config.toml
n_layer = 12
d_model = 448
n_head = 7
n_kv_head = 7
head_dim = 64
d_mlp = 1792
vocab_size = 2545
activation = "gelu"
norm = "layernorm"
norm_place = "pre"
norm_eps = 1e-05
positions = "rope"
rope_base = 10000.0
rope_fraction = 0.25
qk_norm = false
attn_scale = 0.125
bias = "all"
tie_embeddings = false
parallel_block = true
init = "normal"
init_std_qkv = 0.0201
init_std_o = 0.0201
init_std_up = 0.0201
init_std_down = 0.01
optimizer = "muon_variant"
lr = 0.00787
lr_mult_down = 2.0
beta1 = 0.93
lr_head = 0.0081
grad_clip = 1.0
warmup_steps = 200
schedule = "wsd"
decay_fraction = 0.893
decay_shape = "linear"
final_lr_fraction = 0.0
batch_tokens = 65536
seq_len = 1024
doc_mask = true
train_tokens = 325500000
steps = 4967
dataset = "wikipedia_en"
MLP neurons of a small language model. Each row is named by its layer, matrix (up: input weights; down: output weights) and neuron, and shows model dimensions 192-287. Each number is 128 + 24 x the weight over its row's rms, rounded and kept within 0 to 255. Numbers have three digits each.
After each neuron's rows, "fires after" lists the tokens most often just before its 100 highest values on Wikipedia text that the model never trained on.

L4.up1514:071124088135120103094178106136070141139178144135085135139138122112150117120136138101124166115109110157096188100087090164125137121126120112113124125155120157108175206139109085071138148110160094109175125154133120119114140124143099130125166118139167158125149123114131095130133089137150144133
L4.down1514:144124198145146115108133159133123161139143139056141143136124181149118137101142109120131115161116172136106136120099112110128153109143096110130147114161118130093102101110183169132146102167152140088122130082091116135158137115097094093143158157137094104126161120135137173148134191095097120137
fires after: "om", "m", "l", "qu", "um", "iam"

L4.up526:125118168122107131146152152117140104118108138124127172133118119157116117163125154128112150117077134165130119170113150153128143107126159139124145123114113134189099127135136150151144106153101162136117182126063148110096163083131115114148067155150126132142123125131116142114140203155158095145
L4.down526:103101123123070111109095135177182171155172145117108134112092111107155119152125151124136140088109104110136123074128138143156143121142141094094112135131150140129143123135137120133112120124152120157175121103158111146138148163137122097134116143134131126095110137116094152143177085176108091112
fires after: "ot", "o", "am", " Co", "u"

L3.up40:141114106144135142140109137115109127096144153117135152171109140152112125150110093090110140149157110166165131159079156146156165115144109103111133127125135125120149101099145124132147159134150123113102145123123125103092142124116111110122123124095143131173155141153121129138195162175148141154
L3.down40:099136163139135143118126145121124154124141132125113123164130099144151149136109129166121052102160156117115158135119126120128103128100133133157171145171074162116121104098091086140108103130110092131111111151144152158110104129164121127129166123149108135111085072096139144117159082107141126123
fires after: " J", "or", " allow", " w", "r", " H"

L3.up1182:153149106126093145098151124146081124086141119101109114121138151078159098117163179136168141146127102097104109143131098108118104118116138123119123128111103120165098144148077112137145181115121189114162142113161152096134131187111128139102117104113133111131115111129157117112123125115172100154
L3.down1182:115163135133156176138114099173134079113135140094171155140143132120110105116094132164144113109156135118133144143149149142151145131128115124124150104104093122121102176137145131153092158121131092147133103139121152138107154121137109161132133108132121110118125159133150133133132126119107112129
fires after: "°", "s", "ry", "″E", " C"

L3.up1041:095139134132095068134150121159141134103127096106156088152132151145069144148162161133169120107136094118155140130159107106171124074116133164138126127082133139098082157115124097119099148139126116153165123139125116088130092131070146140128129138102136158092104079154135106114107165131141148125
L3.down1041:155122093122136149098154152103113125127106132162147127107121125139114137119088103141141139087159089118113133116128139123101088165172128131148090185089107068113098107131105091138149128109092128126146134132142182141143133139152098130132115136096124113098146125104119159133115140173131135099
fires after: " M", " D", "m"

L3.up1258:079151191166126114138137165139137152127132124127137118155118130109122142079099098092109150119139153131151113141126127112119122112156138085108107113100129100120076148123115159081136144106101188125151130142146099095105134144075122130161116130147121161167169104107148144134145130106148125139
L3.down1258:131125133129092097139110153123182127144113111105138144132161085128164098105075103152108152105168161158147084107095110112124108122093104121131116138128091168140131143083105122156121149145074127075128124185122125166144126122145074135150132117148121174104173159107129132120109131126140173102
fires after: " T", " S", " D", "od", " Y", "S"

L4.up179:127111133105179116098073142115102120118128121113081151131106113098145129134129142101117094196171092112115150118127144104119076131151108104162117156126144159130120088169140157091099139143133157116129166109096050126086142138124149109107180094092124120122132124156132076120132161114131102168
L4.down179:128136136153124102165106189102048115179109122125103112105117113111098154121110130118155135160173137172124124110105146123131149149104119141147184123130165160147156146142133123194139092110149094102192137120138111119111149156165164139149146145115102098137138096133101111150119131185121154155
fires after: " K", " N", "z", " ch", " Sch", "ed"

L3.up1347:137106146084132153153119097081061110093103148149098084115137098165108176144122174135129141165117147114146104118134142182138118117165123091107142123151122117116138138161117117157126120106157142126141143138141095115145120189111111144114164099138108116130154144141120134157117111140177107139
L3.down1347:153141084114119151133118145127148121102129105094149111151121194117164097127150125129130140087147103136124125116149173113133098160130202144127119095101125128153083149153109168091163138135158070131125148130130113091189136113135140145143067162123090111171180149097142134090110127113111127120
fires after: " ", " C", "ce", " c", "er"

L4.up838:138132162163125112134154133096133142098135132154071117155143123103107152081103122135144169114128101127122136132114115093144141103151149086153112148163106144120110142139139184135126137139122148125163160117148127128124114187085091122132127112150133109140125129088182157118101127134076118128
L4.down838:127120140089128149155131146103167138103144155075128164131163149128085130151077145150136136106146121138132141170090096133149116151109138125170147115164165130133074115134089114082165146140089120114121153130097177105130097132136157138113148083101099116132148187153128130128103160081138112112
fires after: " E", " B", " Port", "B", " A", "E"

L4.up403:165137136121121141157109114136136097093149137126166150146134135078121179150129063075079146075126130137156142143116115136129106127152113106126161113179129163122143122134116122134097123134104131110100113142149120145145121139149143105144163070136120143118145149102129133124172130141127118159
L4.down403:130148139112140137116090106123119115086143135169159117147132114143111124110131108189086094148064162105105119153090103124135132127116150115115085132103100127153149126120115121102110133139126118113163158162112110132168139087117098133098167150137156131146076156102141156117086128128125127185
fires after: "r", " w", " S", " fre", "re", "ro"

L3.up84:098135140127109141114080096125102145120105167144122137158131082154119161141106100101086143107181158152126094146151172128157103129122134130109114144115149127134151121167124105061145132120123089158116144123132089129089082162116119113147112168137134163129156126123088126154145171140109082147
L3.down84:127130111127095116158121102103137113139095156117110097168107088160118142140110163130111117137107118080097113093157138113107146115055110116133147120102145128105125104132181133107131099125132125145087104128116102124141111087120152149109106124134170165127103163117140125147096129138149107113
fires after: " J", "-", " Ant", "o", "ud", " Je"

L3.up389:109137112121121120118086134122144110141147109127048131106113141101147096180127129102158169112158101129133137156125168160142135122135098068132110132104108096121179135133117077145104131136119119135134110164170104134110066148087132173135148090128121140106146131101119110119114110155142141108
L3.down389:132082085144119108079082150127124147126135175126191116152111146140103137103074102136110164126151095119132135127174080109140108131164127113100096118145166116107156123118075085116135136152106110153082092140136112162105144115176170135097118164116097106149117127119155109112121153129157104124
fires after: " University", " West", " west", " n", " East", " N"

L4.up1159:148196170154131097108144122165080156094129151153079142128125092159142104117122145119123123142103086128138118134108134112091148097103150123111099130125125123128155123117189095167113118141161122115101126123107117122123116124074113091187144112119128153087109109164169127131084114102122120125
L4.down1159:107137149097147158162105111115139091101138111136122098165132104121141174121103144114116155132139124125130096090129127098139178142113140090121152089157129129130154152137130145131171110147114156076095086106194150118108143151110128136141137148075133153120109107082153103145154131104164126146
fires after: " St", "ap", " B", " one", "ar", " b"

L3.up326:149141146157124158090127122127106147119102138103130110120119126135100130110144110081102106128137136133189161087126153112138148113127118176125148156134112124093117183141125128128124149163094157131138138157132124085133124083144106119193095144102106139164110115131140111121122152153127158153
L3.down326:135097130129133097117124103153097170124157142146131147187146130132118104100135108116162135165117104157129083166135096134152139084118103117124106125097112158145123144087122135094134140117143112193156114140095114140121114140098087085161145132106125163173115162119087156092166138176147083134
fires after: "-", "ut", "w", "off", "ft", " st"

L4.up1733:105118126127097123094112135132126149133109135122115161119105146164148140126110142125144112106148105121102156148132095149133137097117124165141103120131118160122109134108111118094141156178126100164148132134136154143175146097112122079116119126174097160143106138108115180153146117155124144155
L4.down1733:080146099129145120119144122156106122166149105115146122112169133136154102099150121120137093085126077096110129107113086124117134151104131113120148162140145112094126173109145108168115146120139165095151135154122137136112145122139132147140135100128134102095111090171100114131152094178117100092
fires after: " t", "–", " s", " h", "e"

L6.up152:164189126127137110111131146115139090121098142104137141162135077122075154102143167155146108127091151111137131099154131155119152146120148117094120135160156178133121167105084177123101098119105159097120103137123126141105131160115143132140098157142078146137118142147079121148098116144126115121
L6.down152:159062123116099164147134161140150180161132134118128174107119112119124136156150114125111136089141136130137154178060163139117147102106120124148163143135162126125125179155139180073117120157167139167159089112143113107140116103145137119131118125120118140128159124096112141107110129148184135118
fires after: " U", " st", "h", " O", " I", "tt"

L4.up264:137141111127106133144118142087122181151158144106137158131126165115115115104107143122140104156140132129122112115125117116130147155136122095136155149116132123164132140137120110155161157138137130120115107110122160121138100044113071096099073107136132098122155122097114128146134120118109143117
L4.down264:141149136118156089140143097184062106111131104109151135117093131146146148137110127137107143128159096138123106134100109131123114127125098140131115109132156130133128172145131169132132099185121112130168109098151151129143125143113094091127100133132044140137130177105132096122152138153079137142
fires after: "-", " Rock", " under", " back", " Rail"

L4.up1390:163125110119115123117185141100170134130128128110122134132142163134143131139135119135091119153104134120187128141113142126134113142130116153082160141125096143107133113140148124138134115129124119125108075112126128134135136144126129090091151188126150117127164141179152135132092102126134124098
L4.down1390:125140136138114173120123155098103091141143134149124131154169081135121133106158132063138142084094104155119098075100123166104120103140123171090175102142112125143165112147112153140131113126134127108107101139117155098145132159127142115121129126099156099169118152106132128091162099126084159118
fires after: " Al", "ul", "ar", "r", "or", " al"

L4.up769:115136169093128081129138137122096103094103154131125120096121089141126131140137085086121104142120120122142139181152160071117140098177122099109144124151121113143135149132174149116121115119125122158102147105119134106134127193105105101129120155140151141159136104103110178149133116167166160136
L4.down769:114162135163086129066109085152100090119130093155120067105160146148131144122143144143120095089115132137113113130165141126138105141119124082120129152090123143096139149120159118127128111106154137097090122138126156092125172168126198066109159097126105120113145131171129099138093145113141124089
fires after: "oc", " C", "ri", " t"

L6.up1592:109136132125161157128138142123128139133146116115130156094152140149138122154149127111145094120120164136115150164168116114137143118118138128147112102164116143110085131161164167145104155102131183115157087157149120116135099133143164076115164108124146098163126142099139097118122102150138165118
L6.down1592:107150163092149119100097114137135121139180153058137119127114127138133163083130132156115133141098159136131122180113082147111140111114109075090127154183135140154171167173127113135104117107123116084129130137107177123116120109144128110145116155145070074129132099157141166170143077103136158131
fires after: " N", "n", " cl", " J", " Cl", "N"

L3.up1692:157147170146118087106145129134144112124099082150158134117113105128108143122111141129164129126118145120157132101115106131126109102135150095144154141103100147089129111062104086162176116106111090115112126107153134093140108114169099118127135140123109089109133108138097158138101172124125120123
L3.down1692:114142151101109124138138151097155113148074124119164128126141091117170140137115140102148144137132125175138141163145162120112116142121117126162138150162114137137127097084116118122112066087122113139128107161170172135162137115153101119110098123113136123138130158151146122120108072168141127099
fires after: "w", "ed", " Gre", "m", "k", "y"

L4.up1183:142139084138126157153162128118134151136132155108119138134116082078137137135168177138168098110115177154098105110058104158125092127140160137125134153150115142151095109150098151099116139123144155137142128142116134151102098118107122141132139138162167107111134123173161118152146085141133097150
L4.down1183:137164133152147142150162150134103125154134095150130140123135135135156175121138116178105128148122099152111105136108118117106093121107152204137165122156161143151127139134110132134130131119157110116093105079127108134131140129147140095200155111108139155144123137133161098107108125133105127107
fires after: " Mar", " the", "ar", " J", " Car"

L3.up779:143121099117199081117140040147122154140130147101121161117137095111162086130176140117106174155140126098136163056138125147079110161149186144100142118158151140116146131099122101160151129134157153093145073098123133139143104116129098095130123132134195111119125127124124138118149148110139177076
L3.down779:105149146122164081120148150137111143082107102105170148150134114102130118125123157133117130149136117134103122114131134114128093141154074127143145132135142168130093121098097106140160160157138104128160136130137179132168144146128171140139093101098170100135130127128128129092126135145142142168
fires after: " cl", " Sw", "g", " Sc", " fin", "k"

L3.up932:070146148171125117106119152102165108106092146120118162103121153133071101107132119113156147128094107139174115132113123102128141151116142144104112151117106155165148116152104100154113141131126160096149137165123129110136117148154183111148102122131112126096199152118132104172180142120129175109
L3.down932:124121109125146149117112133087145117153104156108162143109177145178183136140087123102097114113090076120098129097109095128097114124146143128097093144116093127112109120149105117139185125170091115085121133144160138092137098124113117156131124130163061158113133132144163141107157111128141167134
fires after: " St", " D", " Sant", " Sp", " O", " Ant"

L3.up536:086122121121198138116114150174149140142128122130132145116141129122112109130170204082091139107102133132165138137129118112108163079152144113150126173136089141151126152112146137130094112117091090116142140143094128126122112129088118101112148109146084092133113117116082136146096112116145160159
L3.down536:135118154095145188117133134117108064157105121168171113160133150079143078156113135138127117161163138125154131130115118115128166143117098172129097125119127137127113108160116112165127146159113137132129124130111128145124105121169100120126105150111123100105152143107131140108112148130167099148
fires after: ".", " en", " in", "j", " En"

L3.up775:130096149137105123125132150166176100121132116104134153144155114102099098137117102113121078163122125126177120075112128153093121122130142167145120121127112161134119143103139133142174122154154163139144135142139101135072122116127135119112111173104097162153098162107123077150141102086174125099
L3.down775:143134106145091126079108108156151144136119149151109122093095108124129093119105130117089117128131144166112131135120133145130090144119149145121163146157155102133156097146118139115119138085127107116191132168122173130106160126110104134167109129149148140166133141133149124075096117122138120104
fires after: " invest", " profess", "st", " stud", "ist", "fess"

L4.up31:157128136103115161112098135169087156127136087126127161176073154129102127144124187137138101121146104107173111090108097181097127133141109158144150152152100137189138123118157133109118082149106137124110167170094153128135134136136098102143149112157125180047098081081134135141124147159105128113
L4.down31:106170095112145090109149138127130142160130097126122152065102184123118096181125120152163141135088085108110125123082147125117157120114135119104124160121202118110124134104140107174114167070127146129147145097142086101141081143144099131117180129130144126156116119123151135114125158142138099134
fires after: " to", " N", "n", " or", "or"

L3.up97:114164131135152131152128139146123123116134072122139133073060148167103153107100131138135099144132083076131155119143186092177166159154131106114097166132150158149134131095122119115100157085119098116157136140160155126118120151117101139163119155105110077135136104137148090133166109104130090129
L3.down97:160139132135118133147151108114129131112150083157126128150164186148104170108160137146073154151116156122132143135156124125129144104163151113147137098138107086114127058102111094113130165109117138187147138158152111137108143116124117130143176111120137144138097096118139123123129165120170101152
fires after: " M", "o", " P", "M", "P", "i"

L4.up1777:106124134128148137103104111140182121168114152116159142162107135139155117147128144098087155144153125091137128148114104106109133099112122143147135108119104143149132138107085119101132124077114146113118129134131067128098123124132116133109102163130147090154118163125103153127138149107129154121
L4.down1777:116097107150127115152092179129100086133121072114122144133128161111089141136128132094090094145151170128147137107097120164157116137085139121148095121136158087114162078138117085146106129126144112148172117116110129112143147132079135176124122125113153090119117154106132163111150149116125113126
fires after: "201", "202", "199", " bas", "-", "194"

L3.up1283:113128105111087142136100109115092122098096152137133127130126135157150137135123119135113178121092138149124114134096136119171128138142135151178111093151139137150092111098114072104159109099126125128147104118157145126131134137144148120114141115110150087147112128124116133161137151122137129114
L3.down1283:115157134101144161102113069123133153120125109112093134123152122130177090112099132105119157156158127153141138142121114120166117143127124133121128131161188068154116100088149127112113133108102124143113113156097132123148142132149199143107101139107136137185167126135130155129144113079083095131
fires after: " c", " C", " Co", "el", "oard"

L4.up1280:103136163142123118136121133139158134085158105093132103084111113128122170153146145101140139095145112155101106133130127103112172163117092123156167136123121158149117133122113101137125165099099120113134151122134165128132144131120140113103106161119135112108122107169128164150171136135105132108
L4.down1280:074111172157102068143138177138103132141111135121112175113115098091137118120119157162124122111138137141121139128129134156121129102130137114104155150100187099133127174158118121112134149147173173089113091085120093113104119104184136108089123114126130138134099121137104109128130146124078162138
fires after: " M", "or", " L", " An", " or", " El"

L4.up357:145128133130115132143153118125139125100147118109137148165122101158146097097100164117160161121119088174110134166116090113122107081154102134162105144154144065111150120143158115123132092145126120112147171146143116165102132138140076151140145091124151118118138148140103139148120104154136124135
L4.down357:095158163105115114136174061120100159155154173135160140107131113108136124104117129134142126128118096136140119137180102125103131116141121125079110145099102081119090131168083165125135178131058140160125117151142131138119095173139089155106129147147127128125132127123150092132123130164107144134
fires after: "he", "p", " le", "u", "m", "a"

L4.up251:115129117156114127116103163081126140144152090100131141130121120138111080114111148146111114163173119169153104156129152089153114144125114095130132106085122136137111142110169103126156112103135129126127160165131144095142114141075174141143130099148115123148104090108102120139133128135100096099
L4.down251:138134099083144152143117140164129131104112168143166123108173124145101105149151081122116111095130146094115160093104131154115113136134123149142085097170114113125089089136095153108129098087101123123142120164098149143110154159110153119152121102137104124152136137164147126138134132129124132093
fires after: " or", " Col", "m", "n", " to"

L4.up604:115121127142146161118107146159134134159083130154137124174140134121142127099135171169130107151099178095108147168152104121145099131111133122103104138134136112139162121141128140105110075117106107122095123093141106114163100104121146147143120151134123133114106153095081115139107160108145134154
L4.down604:136094137088165117095134149153063123149109175136094121173180098155090114159127117136125109091095144110109121138107144111160124100102113133124101117113115108113148103116130129138136130164099091132159149133127112116110128085132125106147139155118098108110104120161136112111088116115151139130
fires after: "p", " resp", " appro", " ex", " Re", "on"

L3.up1555:148066160081149083147121113125038144174125090128153135158134097129132111137143113124119104152133151115131070151106124125108113106124131112105169165159131117132110138157132088112111099101132148156117136151157161123131145113096136112136076144138086128093131127159141128135102102146136129100
L3.down1555:126146148140094140098124150139119140162080076147144123131117181142121136109136129159144102125129097120128164124147146099146101091169142109113097121143151127140150111133118123135102104098130070129164138164127135130123150157134114100148098120133152105095138099145128088116140135143170102118
fires after: " sc", " R", "or", "os", "s", " r"

L3.up69:117111128150118167130147158142127168127138089108117110124117153147122161131137167090118180139142122123091141115130188120122145124147131127089148113099154145115086136122110122085129104128106136137140107107161105078135125151145115161110133189139097111161097142107130121126147154126177136135
L3.down69:121089107105153145174138140150105098113137142143132133121116122161120127099081110093135156141152121112137138122102104130121128133152125116142131141164114092153171102124180128153115162131116166198131136171136146142146103120108141145122152129120159110132111132148068153115092198092105125154
fires after: " C", "199", "C", " D", "H", "D"

L3.up1513:117139105146112114098149152173106117108140136130058180113136126143097105130133116102099121153149155116149135139094146094123081118117137145132126104173133157160140136138089115109120141101109142173130167152146146122106142096127105103143123117127102114150145128143080107155162128160111144103
L3.down1513:098142109152107153076138160142143122109150127154108081129106119119117115131132116155161103111116096129136147143105115091171077102113150153131101095163138110143136117149115125131123136079141113120092095158149127098104114055148124173079127134119135147135083111083151148137147128127127139142
fires after: " the", " D", " n", " Kn", " N"

L6.up1421:087149181102114105114137144159150098175126146088151131173130158110118062146124116150102111105138137129108134125124117093123114144109188151098133109145149142172150107140074121134148168133147109104117098139116122151089120110121109129143125048122132106153083098135168099132117112166088116138
L6.down1421:111091133124089123113104138118107141109110130117104131135145180112109116141135150108147115143104122099092148119149152140129129090095152122143126099124107069110132132077109118113130099151156082120146132169146077170142149145144136151113111053152149143125151137143111105125122127124101124065
fires after: " ", " par", "ar", " cor", " as"

L3.up163:100174111110123096090138114192120097108107165101126108159102126162123145144123121127113153078149143132155151157103139144155166135111112091126107106117100142128137152096140140129148120162101134133108104191114147164134103125125146128109121137159125117106182133121152151119188112129135094130
L3.down163:137112134125105106109133112089140132148134165168142134136137161134135144152112101152150128114133152117099096132100098120173132194115135125144080139110111129157132157134141140121119109142157147148151132149144103128130111164090085125120135109152174154149147134104142095133112086100143105138
fires after: " |\n", "\"\n", " Gre", ".\n", "\n"

L4.up701:116160154134124113075115088100138121132154149133182085103153122159137153126151128113126129142136108129125120121127159165087187103151100151138135119111121173173151153139097124106130141115166142142158144087142112104154113116105138124095141097068125098105137129103161104122114137184116099161
L4.down701:138093131142142078116100093121103097123134123138143133123153099115069066143114173157175159134158151143107125126115111128213105141122164108103149094138098128132162097137116124132125141118109083109129121125144125074135194163087092144124145154082077167110143114117050124127115134120101160148
fires after: " w", "w", " W", " p", " st", "W"

L4.up676:128109147122169149166114118106117143141164093121109108188113122121145126141124117148106132142121136138110117163113107124094149127113111106150172154150162117164134154105116127128140147174103117072082125135120116159121039118106123168183123099142111096111124180127138155125130102173128160114
L4.down676:118123149150125113155151132124117123106145119176117167141114099114136109109157127099073168132090109138100117089147151146130108141140119168121106111099093113114136121111130129107167116148135138092125146118109140120130118133138119140139152123160124121120128139143107132085137126093158103150
fires after: " and", " le", "l", " F", "f", " Val"

L4.up611:109151138154157101112172107169124145134114140086132134096118150150079149135105139120141130095157132139172119119100140142131088088060092155155112123164110088109134117104104142178100142153156112103114095084095136126118111125123137073100123111091127106095156131141145102132103113105133151132
L4.down611:115131135150105146089131150107098153149140113104143143167078123127093100122130139114110141118114140132173104109108125157130159111109127129103139167128161117109193110166132088156063091154136155133100118174182078135142176108085108108121153142131135178129140137160162139166144137153159113124
fires after: " B", " Ab", "ar", "r", " K"

L3.up770:133175125162172104155158110132113125101095135085158132113126083124119127132166103121134137085145119111118140147137119106152078128161155103104127091078131152124143098158184143188119126177171107147138123129183174156148151139086150143128131125152106103114174185144121110097114133100158143103
L3.down770:121117159144121109117133164088107123119104092088152116102118138154144111127155136124156150135122136124114132091098137133137141125112117134121173116116178094142092125123105123120205176134133102155112148093148050081116148091133116095110116160119089155127157141091125112085132119134161097162
fires after: " Al", "A", " al", "z", " S", "as"

L4.up1490:131091114082123183122111125100144156107162172133154083069145129103124115122160117114096092112110154100119129097148114149091111095150194123169099159162145128131117128122107119120092130169091169118153126100135125147086119102118160160148152119147088146115122180097151145176156105131106129151
L4.down1490:147115139126118105167092145162114122143149116130148170115125110106110113132144090125147112148149125145146095132135115068123138118165151166140098155145123107104080093136160125149149142139128105156114147175095134069121112122149126127087105095063137083085137109110119097106122140117125090174
fires after: " w", " he", " sign", " W", "o"

L3.up1660:144111121159078113167114152139117126138135140135059120107131132156092117114156095096126112118155125130123081106101197117150150124112136119174100152149119142153110137155138153105139149160110083142130123181106112098136091131131110075115136141129131120113122120117106111120132184148131157147
L3.down1660:217140129142106158097071108178132136139132145147098122108113072121175086131094114108152140128152128165112085122114137131119150115144127152090125106120107112095155132134133130162133139132117139126123120145099106168126127146152141160136149158144065138095169097094124140144116141085145129141
fires after: " U", " R", "unn", " All", " Sh", " Sw"